{
  "d_model": 320,
  "n_head": 10,
  "d_mlp": 1280,
  "vocab_size": 8192,
  "norm_eps": 1e-05,
  "attn_scale": 0.177,
  "bias": "none",
  "init_std_qkv": 0.0334,
  "optimizer": "muon_variant",
  "lr_head": 0.00527,
  "grad_clip": 1.0,
  "warmup_steps": 200,
  "final_lr_fraction": 0.1,
  "seq_len": 256,
  "steps": 10017
}
MLP neurons of a small language model. Each row is named by its layer, matrix (up: input weights; down: output weights) and neuron, and shows model dimensions 80-143. Each number is 128 + 32 x the weight over its row's rms, rounded and kept within 0 to 255.
After each neuron's rows, "fires on" lists the tokens most often at its 100 highest values on Wikipedia text that the model never trained on.

L13.up770 [153 200 146 130 194 114 120 187 169 135 134 113 105 146 120 217 160 123 147 197 164 168 135 125 109  63 163 134 130 134 135 116 164 142 153 116 101  74 134 115 143 147  96 126 132  61 110 124 155 112  96 133  87 181 204  88  93 100 154 149  85 142 156 157]
L13.down770 [157 106 122 181 203  87 114 161 192  27 109 116 137 124  79 176 174 161  75 213 188  84 107 134 157 105 117 132 167 107  69  65 131  96 133 154 111 146 116 125 151 163 119  89 172 149  79 134 101 141  99 126 111 109 136 122 159 138 133 114 149 127 143 180]
fires on: ".", " +", " −"

L2.up1188 [ 92 153 119 180 112 149  86 124 180 123 105 153 136 137 111 179  99  92 111 160 130 150 125 132 157 121 124 124 100 167 152  97 183 110  88  95 164 175 183 147 139 149  89 149 113 131 156 161 115 145 154  99 111 149 133 111 136 123 141 194 117 179 101 122]
L2.down1188 [ 87  92 101 191  93 139 131 132 165 159 107 143 152  75  74 167  98  77 119 137 163 150 134 119 195  92 125  92 111 128 175  72 160  89 110 158 161 150 140 173 149 147 129 149  49 120 153 128  91 127 146 108  93 205 164 145 105  78  85 132 181  92 109 120]
fires on: "ni", " Ca", "y", "va", "m"

L6.up242 [107 158 112 113 122 100 159 162  99  38 149 101 124  71 111 175 130  91 109  83 144 168 152  74 184 122 163  68 156 104 129 151 142 165 147  79 189  77 108 113 120 118  90 136 178  72 146 168 132  84 169 149  98 114 180  74 111 118 146  91 128 139  94 173]
L6.down242 [161 163 114 145 143 218 161 171 119  86  96 175 172 130  84 121  97 151 117 181 127  99  47 187 145 136 114 144 146  80 125 186 140 122 149  94  80 115  73 128 140 161 112  98 112 137 109  85 104 124 117 151 108 149 147 180 138 132  91  95 163 147 121 161]
fires on: "ua", " U", "{", " Gul", " (", " Ku"

L6.up959 [ 76 118 105 136 115  49 125  81 136 116 186 120  89 166 143 199 103  97 130 165  54 130 234 178 164 125 155 139  71 180  92 116 135 143  94 127 194 150 134 180  98  84 147 130 104  79  42 155 155 118 109  92  97 130 161 108 133 113 118 109  85 120 157 156]
L6.down959 [105 158 116 124 101 164 135  64 142 107 196 108 150 102  91 149 152 134 166 130 142 143 122 117 179 155 124 101 144 107 105 120 148 103 130 182  58 227  88  63 142 184 135 153 146  90 108 139 123  91 133 161  22 157 157 161 121 110 125 139 198  92  95 188]
fires on: " the", ":", "ta", " 1"

L6.up811 [136 125 117 148 163 104  77 143 118  94 139 160  88 106 146 122 166 124 101 193 103 113  99 158  83 190 156 134 136 140  57 112 177 168 112 158 131  79 157  94 153 162 120 151 153 169  87 100  76 157 156 123 177 105 100 124 149  79 125 102 141 136 132 140]
L6.down811 [ 80 129 217 146 161 127 149 107 139 125 151 114 139 125 140 109  96 107  92 158  82 170 112 117  99 137 133  98 132 113 155  96 152  64 156 109 108 117  58 177 122 119 116 102 206  81 134 171  91  56  94 159 123 158 128 120 111 143  74 119 138  69  81 128]
fires on: " Candidate", "-", "ed", "os", " to", "ros"

L7.up586 [ 63 190 159 112  90 173 134 200 131  82  98 142 128 148 114 147 118 176 105 100  88 189 138 163  96  98 142 133 143 166 162  81  64 166 162 165 194 154 140 134 126 112  64 157 115 168 130 106  80 109  68 153  82 163 123 162  86 114 130 162  93 146 121  94]
L7.down586 [138 107 129 102 109  76 173 146  87  81 165 154 141 136 185 170 113 159 129 145 104 120 101 121 157 137 145 114 132  99 135 139 138 113 136 103 106 205 115 126 112 165 196 155 106 105 102 171 127 137 115 124 167 146 196 127 167 171 130 133 165  56 135 120]
fires on: ":", " that", "my", "ink", "°"

L13.up242 [113 157  66 109  94  91 160 126 167  74 101 125 133 131  89 161 115  89 151 236 115 101 160 122 142 141 177  70 170 154 128 152 131 116 135 166 156  13 131 193 200 194 123 157  91  96 148 103  88 181  89 149  89 140 107  85 110 139 104 169 117 187 151 154]
L13.down242 [147 116 106 129 144  73 106 154 136  64  94 141 120 103 160 142  56  80 114 198 130 109 122  89 103 120 126 151 120 155 146 117 143 126 148  97 161  36 135 145 102  89 140 157 140 135  66 106 103 117 188 173 116 145 122 167 121 130  97 112 137 149 119  97]
fires on: ".", ","

L3.up386 [105  81 124 201 136  85 132 121 106 138 127  77  65 140 116 120 120 165  86 113 141  99 129 116 164  63  93  95 177 116 121 102 136  92 136 135 140  88 103 123  98  94 177 117 135  84 125 167 134  73 156 143 111 162 171 118  67 140 125 135 160  81  97 128]
L3.down386 [191  79 120  83 122 129  64 133  70 147 119 101 128 109 146 154  99 149 145 174 115  88 118 141 159 194 137 208 128  63 104 134  95 116  86 141 137 146  84 179 143 185 143  99  99  81 156 108 130 106 118  33 164 120 170 134  99 169 104  78 126 116 101 165]
fires on: " /", "\n\n", "/", " |", " (", "\n"

L6.up789 [135 103 117 185 117 141 178 175 220 143 135 136 123 143 131 149 133 143 121 153 151 157 158 132 187  94 101 147  87 121 123 166 147 114 163 107 159 165 164 178 132 156 136 132  62  86 169 123 121  94 105 117  90  85 138 115  77 143 136 157 143 139 103  98]
L6.down789 [104 111 141 124 137 121  85 112  95  76  90 160 208 150 117 191 110 125 117 203 156  95  77 111 123 146 168 176  78 129  88 148 150 133  82 107 114 118 140 154 121  92 113 136 119 137 117 146 166 156 140 142 131 200 151 182 171 176  96  82 165 116 113 117]
fires on: " in", " from", " of", " In", ":"

L3.up656 [156 136 133 122 156 115 107  95 158  82 166 104 134 112 139 149 112 163 114 123 127 103 143 128 153 121 138 181 147  98 104 104 140 136 124 131 156 133 108 101 145  84  88 134 122 117 137 100  41 175 131 130 104 152 138  82  75 166 130 102 104  77  32  56]
L3.down656 [ 81 153 202 129  67 114 180  96 114 151 176 100 124 161 122 106 132 161 129 126 168 166  71 109 167 157 110 128 115 117 104 111 189 141 103  99 118 147 112 101 190 165  90  99 140 134 100 119 166 161  78 193 140 123 127 145 145  81 164 116 137 196  86 140]
fires on: ":", " You", " over", " there", " There"

L7.up163 [172 120  70 105 176  91 112  98 167 125 208  79 126  81  92 125 137 120 121 119 119 173 142  58  84 138 124 129 150 148  82 148 124 165 129 108  44 161 127 142 159 127 140 131 147  92 105 144  52  98 103  61 106 126 103 127 152 125 108 145 118 159 125   6]
L7.down163 [147 120 104 194 115  75 155  72 119 192 101 102  71 108 104 103 159 130 123  57 147 110 124 146  66  81 151 124 125 168  89  76 178 154 157 183 129 139 109 153 139 150 160 108 124 104 130  89  88 139 141 123 126 127  98 149 100 123 111 123  85 135 174  75]
fires on: "\n\n", " of", " in", "/", " for"

L12.up398 [113 112  95 163  85  55  57 167 144  69 110 157 158 134 158  80 190  96 118 186 117 167 147  93 178 195 147  84 182 168 118 189 125 154 112 122 117 113 130 156  78 112 145  92  87 103 139  94 161 143 137 116 143 134 139 116 148 153  98  78 174 155 148 111]
L12.down398 [132 127  75 135 200 156 101 120 125 112 110 188  99 115  99 123 102 133 148 185 120 189 168 151 101 116  92 120  57  88 118 176 130 214 128 141 148 209 113 167 113 118 118 138 141 166 101 111 118 125 124 137 166 129 133  63 122 112 126 118 136 110 161 163]
fires on: " |", " Ji"

L2.up1260 [133 109  99 141  92  65 164 182 144 179 162 170 111 146 160 208 134 118 197  70 150  92 135  77 179  80 187 117  83 142 128 134 181 101 121 121 121 135 157 156 112 141 120 161  95 106 140 130 118  65 170 135 155 149 123 107 138 170 139 172 119 164 163 126]
L2.down1260 [ 74 191 121  94 107 138 152 205 126 173  96  91 154 103 164 164 137 124 139 136 154 135 152 197 106 110 148 122 121 138 141 202  73 132 182  68  89 151 152 109  89  89 110 110 119 126  84 185 125 102 155 128 130 119 121 149 128 116 162 106 123 180 101 138]
fires on: " $", "$", " £", " ra", " ret", "et"

L6.up240 [128 163 119 146  97 107 127 120 167 114 117  50 109 184  65 206 144 130  70 141 136 148 106 118 140 108 151 100 149 133 171  99 156  89 128 157 132  97 105 140 155 125 133 106  89  96 145 166  74 121 124 195  75 142 201 114 104 111 141  96  97 131 121 144]
L6.down240 [151 116 115 107 110 180 115  94 158 149 159 128  57 142 133 121 154 149 106 135 117 153 201 170  94 123 111 144 152 105  87 108  79 139 113 138 136 193 183 133 170 118 150 128 173 157 142 132  87 109 108 104 103  88 146 103 129 135 132 121  78 125  87 103]
fires on: " (", " number", ",", "(", ":", " was"

L7.up1156 [147 149 117 128 123  77 134  85 158 126 160 107  66 109 100 124 159 171  98 171 158  87 188 128 139 163 150 115 158 183 133 121 158 105 124 102 144 127  89 155 146 134 124 104 130  88 107 171 120  47  99 136 116 188 182 100 154 142 193 134 177 142 149 140]
L7.down1156 [115 134 152 144  85 126 168  94 211 172 128 139 136 125 123 129 152 156  91  42  66  76  83 165 154 131 109 168 170 109 106 118 109 159 184 138 119 207  50 137 119 157 116 183 124 171 129 175 126 134 124 161  50 165  99 195 171 119  96 106 173 119 109 133]
fires on: " of", ":", ",", "°"

L12.up163 [154 126 130 143 208 106  99 110 133 187  90 159  74 138  94 135 150 100 177 135 132 186  96 149 169 137 167 110 130  98 121 114 184 106 158  89 100 154  87 111 111 119 152 127  88 116  95 137 155 114 120 113  89 116  63 134  76 141 141  83 122 124 120 111]
L12.down163 [105 127  90 129 167 150 108 137 129 195 145 156  95 143  78  78 133 131 165 101 145 152 188  99 118 106 126  87 110 129 146 202 125  86 172 150  96 147 132 148 116 138 167 122 157 149 159 147 109 121 151 122 132  94 104 113 172 141 214 117 127 108 117 165]
fires on: " |", "|", " a"

L13.up77 [175 167 160  99 184 136 111  93 165 156 141 125  90 162 131 175 120  69 131 140  91 105 134 146 150 114 146 125  94 110  74 111 151  78 113 159 141 103 119 153 120  92  82 123  87 128 133  98 170 110 123 121  91 189 157  81 124 152 108 138 139  93  87 142]
L13.down77 [142 149 166 112 153 120 149 134 111 118 118 159 108 129 157 122 113 113  94 150  70 148  78  57 160 132 124 112 125  69 107 136 117 135 112 160 127 142 128 169 153 178 138  87 161  89 110 101 116  92  90 104 164  82 125 155 159 157 102  93 128 171 105 168]
fires on: ":", "′", "|"

L13.up816 [196 114  79 105 132  94  60 132 116 142 153 170 169 166 154 185 141 139 131 123 182 143 150 134  99 136 196 111 117 158 158 127 131 164 121 188  92  87 125 148 184 163 143 133  75 120 120 109 144 110 103 174 102 169 138 206 106 114 140  93  81 178  96 115]
L13.down816 [163 103 128 126 180  70 166 147 132 134 160 154 151 114 100  92 121  93  94 187 143 170 118 136 174 157 119 170 148 131 178  75 155  73  91  98 147 114 158 111 163 132 157 128 141 160  57 155 102 110  84 122 158 146  96 136 117 146 109 130 141 155 127 123]
fires on: ".", ":", "°"

L3.up1052 [137 141 103 129 139 167 148 115  87 185  91 105 147  50 119 171 144  99 152 135 121 144 179 171 168 110 102  91 126 152  97 120 182  62  87 114 143 167  73 158 149 125 100 154 130  40 131 121  98  59 140 123 153 133  91  82 128 115 140  78 131 125 179  90]
L3.down1052 [101 122 151 127 152 179 109  96 184 143 151 126  74 121 157  82 200 128  88  65 150 146  92  69 112  91 161  71 169 162 122  83 111  85 207  84 120 116  85 132 111 151 167 154 119 131 117 124  82 133 146  94 123 108 109  75 120 141 125 141 143 127 118 192]
fires on: " |", "re", "enti", "alle", "mi", "si"

L7.up729 [172 164 129 168 114 148 164 150 181 142 140  93 122 151 163 100 173 177 169 124 136 159 106 100 167 132 115 130  58 109  98 184 206 158 146 100 145 131 106 125 124 112 127  49 149  90 157 145 128  44  84 178 158 103  91 160  83 139 170 134  98 159 165 152]
L7.down729 [143  91  74 138 130 148 149  80 118  64 124 105  93 120 155  98 134 146 108  77  75 122 161  96 129 175 123 144 123 181 148 124 159  87 136 106  63 118  80 153 114 145 129  87 111 128 103 119 154 128 157 168 110 182 124 182 115  99  80 111  50 166 189 156]
fires on: "'", " of", "’", "%", " in", " first"

L7.up957 [123 122 102 148 147 180 130 140  99  73 173 119 158  67 117  70  79 137 109 130 113 139 167 112  73 136 169 170 102 142 132 115 157 229 195 176 120 131 150 187 166 103 112 110  59 126 183 159 101  99 158 122 132 131 119  96 144 108 124 116  98 106  97 139]
L7.down957 [133 162 102  81 109 125 125 122 159 163  68  77 138 137 165 105  58  76  89 103  96 178 145 167 174 104  88 125 137  90  66  85  67  91  99 119 131 111 158 160 124 127 115 111 126 184 103 100 176 155  83 139  85 141 125  93 124 165 168 119 164 107 143 191]
fires on: " by", " to", " ±", "rs", " critics", "r"

L2.up866 [130 131 117 146 158 151 133 179 105 128  90 130  74 156 142 139 113 113 119 159  79 149 206 108 151  99  84 123  98 165 181 100 191 148 102  97 138 176 175  70 117 174  94  93 152 113 114 174 128  85  96 115 142 123 108  90  79  94 120 147 130 117  55  40]
L2.down866 [159 126 141 186 149 122 192 202 114 119 134 127 116 122  93 133 113 111  84 133 214 144 108 134 167 150  84 125 156 121  95 124 192 133 144 100 135 116  85 174 135 119 126  89 166 111 111 169 123 112 107 120 133 164  97 177 159 149 146 116 115 145 140 115]
fires on: "s", "g", "y", "m"

L2.up1196 [ 83 126 167 122 145 156 137  96 108  62 156 133 129 117 140  75 109  53 108  88  99  90  94  85 132 125  91 138 105 127 161 131 155  86 170 135 121 107 135 179  89  95 112  73 123 116 152 190 105 143 162 134 114 140 160 144 143 108 145 152 190 158 125 159]
L2.down1196 [126 133 162 155 132 194 161  99  83  98 144 153 133 195 141  98 150 147 135 110 100 118  50 124 123 112  85 181 128 110 148 121 103 101 187 111 129 132  80 119  80  97 122 147 141 121 120 172 131 164 146 111 112 155 100  92 111 132 108 165 156 145 114 129]
fires on: " Red", " Val", " Pad", " San", " metal", " Stat"

L6.up863 [154 164 165 147 110  84 120 135 190 102 102 103 144 103 139 133 107 153 170  97 160  93  77 132 136 184 129 152 143 152  92 194 131 140 102  61 150 156 159 146 140 181 160 159  59 120 152 123 108 174 127 109  98  86 126  96 120 117 115  88 145 154 169 107]
L6.down863 [131  66 130  74 104 168 131  99 110 100 108 121 130 158 156 138 154 117  78 137  59 170 133 140 127  95 102  66  96 137 130  85 132 100 160 174 126  60 152  86  58  85 146 101 149 100 136 106 103  48 129 126 125 181 134 193 138 157 113 204 103 103 119 152]
fires on: ":", " |", ";", ",", " of"

L6.up767 [154 164  79 112 134 151 149 164 171 119  95 125  58 113 173 106 155 139 123 173 108 168 152 152 147 137 117  94 117 132 104 109  89 212  86  91 127  47  85  75 120 162 114 117 168  99 136 151  86 165 134 179 140  54 110 133 150 100 139 139 117 192 168 113]
L6.down767 [124 124 176 115 144 146 113 127  99 110 124 103 140 136 151 182 109 103 141 132 103  72 193 114 146 111 127 104 138 174 102 131  73 134 125 130 212 105  92  72 120 156 170 109 106  75  90 142  83 174 134 186 175 132 127  76 138  79 184 150 132 131 124 134]
fires on: " |", ")", " \"", "-"

L6.up352 [189 206 158  91 137 128 163 111 139 116 142 168 117 127 128 140 134 119 116 144  78  91 149 150 132 151  72 163 120 135 130 154 111 173 125 112 161 164 141  88 142 146 190  74 118 133 104 123 176 129 155 141 166 130 167 121 141 164  54  81 147 161 145 111]
L6.down352 [188 169 117 100 120 183  98 146 156 122 112 129 123 204  87 137  94 103 134  85 117 128 151 112  88 124 140 193  84 176 177 141 143 155 102 140 174 117 161 111 112 135 128 182 149 111 118 143 109 158 125 123 190 116 161 121 155 128  97  97 157 137 159 187]
fires on: " and", ",", "\n\n"

L2.up78 [ 97  93 142 131 169  74 102 137 142  59 128 179 134 117  98 122 123 187 138 124 120 126  49  96 181  80 175  96 142 118 154 143 133 140 117 102 130 128 177  28 196  89 169  98  81 114 132 128 126 109 180 164 138 172 146 147 129 118 143 105 136 113  86  62]
L2.down78 [109 173 112 151 191  68 140 133 125 111 152 157 151 164 150 138 158 135 131 158 134 135  97 122 123  93 131 104 153 190 194 119 126 111 122 119 153 140 150  51 103  86 134 147 128  88 173 100 101 150 141 139 129 127 123 123 118 157 141 147 167  99  84 112]
fires on: " ass", " dis", " land", "ass", "te"

L2.up571 [111 120 138 139 106 162 102  80  73 136 118  43  77 147 131 120 118 129 153 125 105 153 166 143 125 133 164 131 108 127  63 129 115  85 149 128 102 121 112 181  67 107 133  98 117 162 102  62 150 113 122  89 107 151 104  88 149 132  88 185 115  53 113 144]
L2.down571 [ 75 109 116 121 168 152 126 138 164  44 120 156 115  86 117  93 140 123 125 170 176 106 134 132 111  88 105 140 146 155 107 109 186 117 131  97 128  95 123 130  89 140 100 118 189  91 149 103 108 185 133 140 184  68  75 144 159 158 104  78 139  77 162 156]
fires on: " there", " households", "tar", " median", ":", " announced"

L3.up930 [122  72 143  85 145 169 108 138 158 115  46 121  96  86 130 140 128  97 134  29 140  90 153 141 133 144 147 120 112 181 138 187 167  99 163 123 165 175 155 169 125  92  98 123 143  94  99 116  94 141  92 138 139 132 167 151 108 165  83 216 133 110 172 166]
L3.down930 [ 79 109  45 148 131 134 108  55 192 143  84 110 136 146 111 144 124 148  83 151  67 165  99 142  97 107 167 154 110  95 113 148 157  80 194  76 192  74 148 128 151 158  94 128 198 127 157  99 162 101 138 102 124 135 138 112  60 112 170 157  83 117 189  91]
fires on: " =", " of", "fo", "ving", "ve"

L7.up310 [ 75 119 150 161 166 111 135 104 176  75 200 109 172 124  96 141 173 173 154 149  59 193  97  80 153  78 140 102 162 134  86 177 153 167 136 133 166 127 114 141 110 113 149  75 117 173 118 126 125 151 142  93 132 155 172 144 132 101  85 122 160 133 180 102]
L7.down310 [180 173  81 136 112 147 109 158 130 164 135  92 124 123  98 147  97 124 132  58  75 157  92  69 158 110 138 103 114 164 157  80 124 197 114 155  15 141 120 104 131 187 167  90 120 165 117 109  71  88 129 159 138 137 128 122 100  78 123 156 119 118  73 140]
fires on: " |", " dis"

L6.up221 [121 142 126 130 132 139  65 156 158 123 182 140 133 141 117  33 112 182  86  63 182 128  67 115 108 152 131 178  80 152 138 175 151 125  57 134 137  49 161  95 162 177 181 147 107  82  68 123 125  91 153 139 150 113 116 104 151 155 111  99 109 184 161 103]
L6.down221 [ 99 113 149 134 153 113 171 136 137 155 113 137 119 137 202  74 106 121 120  57 117 158 115 139 109 177 132 103 105 124 106 175 110 220  75 146 130 131 141  53 129  99 162 138 135 127  50 160 103 129 131  96  91 172 127 124 176 169 141 108 125 158 150 150]
fires on: " and", ",", ")", ";", " while"

L3.up1171 [ 92 126 125 116 155  93 148 121  89 113  79 106 117 167 124  99 132 125 112 110 127 160 128 101 158 119 121  90 117 137 164 189 130 113 148 118  94  97 188 138 126 102 147  69 167 151 126 131 112 146  87 124  97 143  92  96 113 121 126  98  94 138  85 124]
L3.down1171 [122 145  96 141 157  93 112 110 134 104 115 112 147 130 121  92 123 125  90 116  65 120 127 138 116 181 155 100  97 110 134 116  82 113 127  57  81 128 170 101 129 155 124 150 131  36 118 132 100 140 116 166 173 112  74 102 130 142 152 137 140 143  78 138]
fires on: "|", " During", " |", " end", " finished", "During"

L7.up1097 [ 78 145 150  85 163  86  93 104 127  62 132 115 137 118 132 139  73 160 121 107 135 147 123 170 136 111 107 160 160 162 174 138 158 199  87 127 132 152 144 144 136 104 184 110 167 136 127 155  99 123 146 143 124 126 106 136 137 132 138 124 128 160 116 110]
L7.down1097 [ 71  96 150 135 109 135 125  67 158 110  71 140 191 133  78 199  97 162 139  41 115  88  77 150 161  98  59 179  98  85 166  83 124 158 163 100  94 118 105 158  87 129 195  49  86 138  80 106 140 125  96 137 149  64 138 142  94 138  87  94 154 137 142 143]
fires on: "ed", "d", "ted", "ized", " recognized", "ated"

L13.up1065 [147 143 118  69 135 120 100 136 127  27 131  56  87  83  91 142 207 135  81 213  92 143 130 185 117 132 132 103 133 187 157  85 199 130 104  86 157 168 145 142 133 128 211  93 108 111  85  84 133 107 136 110  87 166 118  86  96 129 151 167 131 115 142 151]
L13.down1065 [136 111 139 204 159 120 102 189 161   0  75  79  78 120 131 125 127 124 119 139 182  88 140  50 152 148 153 112  85 121 144 130 142 100 161 137  90 130 115  99 141 150 118 148 107 168 172 100 168  90 132 116 131  87  86 141 132 180 151  93 121 105 117  85]
fires on: ".", ":", ",", "′"

L2.up283 [ 92 100 143  93 106 130 126 158 118  85 121  84 119 124 112 149 142 141 134 104 107 116 119 139 190 137 115 115 125  79 141  94 145 101 140  89 112  65 109  65 116  38 198 100 127 159 114 116 138 116 127 131 139  94 180  41  60 119 154 141 151  83 106 118]
L2.down283 [148 116 116 179 110 136 113 132 139 145 110 138 146 132 132 148 148 119 140 147 144 143 109 123 104 121 119 102 120 161  75 144 155 154 189 137  80 112 135 155  93 178 133  72 159 105 121 125 135  81 130  56 137 175 117  70 177 117 117 118 141 139 179 139]
fires on: " |", " Awards"

L3.up201 [127 146  90 144 142 103 152 197 148 142 116 158 114 111 142 110 129 131  61 167  56  93 112  93  69 100 166 157 157 166 153 117 139 181  52 126 129 104  97 112  94 104 110 121 111 109 182 147 102 122 142  99 116  88 115 128  92 117  82  96 125 109 130  98]
L3.down201 [132 163 125 135 141 187 151 131 151 140 126 115 116 104 128  87 121 155 171 154 155  98 107 188 117 146 140 108 127 143 159 138 140 162 134 103 147 153  47 165 122 121 111 157 121 118 124 127  78 144 165 125 166  88 135 166 127  77 105 141 115 135 141 108]
fires on: "-", " Co", " |", "ec", "ed"

L6.up104 [126 124  74 166  99  88 121 130 129 143 109  77 139 123 102  67 102 176  72 143 102 139 151 129 131 154 158  96 158 117 116 155 125 109 197  51 113 137 101 183 127 167  96 101 201 136 152 105  89  73 174 151  93 135 108 117 109 146  92 169  91 110  74  96]
L6.down104 [ 86  90  73  83 103 121 111  77 133  98  80 135 135  91 131 100  89 134 159 164 103 121 112 108  85 123 163  91 148 141 128  87 147 178 159 118 108 167 153 104 130  99 171 143 212  84 122 144 170 143  88  94 120  93 150 155 143 138 149 130 183 132 153  69]
fires on: "In", " in", " late", " of", " In"

L7.up148 [ 92 136 146 130 200 108  92 127  85 171 133 111 113 100 101 124 155 134 181 198  77 182 108 155  84 149 114 108  81 121 139 118 104 100 135 154 121 100 114  84 154  72 136 155 109  83 171 159 166  86 132 130  84 124  88  64  76 194 109  76 136 150 118 122]
L7.down148 [127 114 110 157 130 148 126 128 118 205 113 125 128  92  86 152  85  82 164 113  80 169 164 112 139 118 162 135 123 147 109 102 103 126 141  97 123  91 192 126  93 112 113  76 212 114 118 186 176 145 140 162  70  99 145  89 102 142 107 118 141 151 123 126]
fires on: " |", "12", "|", "sh", ";", "ale"

L7.up458 [139  87 127 130 158 129 126 148 140  98 130 135 153 174 133 140 166  93 163 199  97 164  93 109  99 180 105 100 158 145 116 112 112 145 115 128  80 169 138 135 115 126  85 105 117 184 101 164 117 132 120 142 114  52 188 157 198 107  89  72 105  96 119 134]
L7.down458 [141 140 195 152 179 172 152 105 123  84 110 147 138 136 122 155 101 139 121 134 127 146 122 120 177 146 113 116 146 138 132 148 149 125 112 151 133  91 117 102 141 147 166 165 170 117 149  94  82 114  84 115 152 134 110 167 144 157 149 109 137 142  86  63]
fires on: " (", " |", "\n\n", " \""

L3.up447 [151 138  90  88  80 103 129 137 129  92 209 137 171 128 139 135 106 125 151 161 148 133 142 123 150 106 160  90  79  84 131 172 133 139 168 119  84  98 164 102 130 131 135  70 115  58  87 117 142 114 112 135 171 133 120 141 192 161 142  94 136  97 128 131]
L3.down447 [102 118 126 118  84 154 198 110 116 229 115  80 138  95 160 177 111 131 120 166 149 142 137 138  86 140 111 178 155 153 154 153 161 144 134  64 113 119 172 115  55 171 171 159  74 125 156 118 187 121 159 130 141 159 137 107 149 124 156 113 126 140  78 130]
fires on: " $", "$", " £", "°", "Per", " T"

L7.up783 [191 168 141 160 121 164 124 112 142  84 170 174 135 117 136 134 107 127 118  97 150 132 160 137 119 149  89 171  77 109  57 150 140 162 150 128 107 182 158  77 129 118 116 136 132 150 138 115 100 115 150 105 131  95 113  82  83 163 120 138 125 122 154  92]
L7.down783 [183 124 125 157  84 156  91 101 130 166 158 139 129 123 128 115 169 111 190 123 182 189 125 158  66 185 141 142 124 106 126 112 133 125 193 152 125 110 173 174 141 104 109 131 109 105  75  54 120 110 141  64 109  70 110 166  75 150  76  76 166 126 172 107]
fires on: "(", " (", " Party", " of", "PI", ","

L2.up237 [119 135 173 130 222 146 140 112 110 121 142 115 151 170 122 168 146 153 183  79 129 137 163 144 147  81 124 104 125 147 109 110 150 141 163 117 176 158  97  95 156  52 150  89  89 112  88  90 152 117 119 126 131 161  99 133 122 149 152 157 150 129 120 136]
L2.down237 [110 155  87 152 110 140 118 201  51 171 130 115 144 124 193  71 148 205 156  71 126  88 125 153 140 167 128 111 115 136 167 135 148 101 138 145  85  94 116 180 128 131  93 121 107 136 142 132 163 185 112 148 120  99 103 156 142 131 151 128 133  89 138 106]
fires on: " However", "ies", " Court", "up", " but", " however"

L12.up256 [130 129 121 185 166 174 121 127 105  89 161 122 141 153 141 110 133 100 107 176  53 136 152 143  85 122 164 115 134 118 146 156 145 104 114  89  94 124  60 121 183 142 147 128 104 118  82 184  82 103 156 167  88 102 127 139 143  94 110 113 106  71 127 128]
L12.down256 [ 79 159 140 128 158 164 164 111 118   8  92 125 172 135 139 116 139 156 119 237 202 108  84  73 182 159 120 110  78  94  97  98 143 160  92 138  93  17 132 172 112 175 125 139 131 136 151 111 144  85  92  78 124 114  69 115 120 120 178 106 140 133 116 159]
fires on: " (", "\n\n", "-", " \"", "–"

L7.up118 [129 120 149 171 145  60 165 144 111 159 160 187  82  87 142 115  60 174 106 173 138 158 190 120 157 135 110  84 107 107 135 106 229 153 184 115  93 169 149  43 109 103 147 177  95 170 153 179  91 118 169 117 161 131 124 116 130 112  85 159 121  84  91 116]
L7.down118 [ 99  76 166 107 120 125 182 135 124 209  79  80 105 123 141  82 101 178 117 159 199 138 143 129 186 147 138 164 141 100 130  93 157 165 167 131  75 133 117 120 115 129 120 108 108 120  81 117 156  72 113 129 138 134  49 165  96 124  78 111 200 162 151 149]
fires on: " G", " M", " B", " R", " P", " D"

L7.up560 [135 160  94 131 182  84 163 132  83 104 137  85  91  85 125 175 108 149 135 114  67 127 150 167  84 125 199  93 146  80 156 118 109 152 130 147 136 122 153 152 136  96 137 131 145  69 126 130 132  82 157 109 113  85 116  92 139  89 149 139 117  94 131 111]
L7.down560 [135 155 123 166 167 139  59 165 118 131  79  45 109 124 151 181 114  87 154 109 103  86 129 153 141 126 175 179 112  78 165 129 108 124 101 134  83 169 132 123 122 133 127 156 134 175 135 114 132  74 159 123 166  94 154  92 191 113 129 107 143  50 137  98]
fires on: " under", " pro", " to", " non", " by", " anti"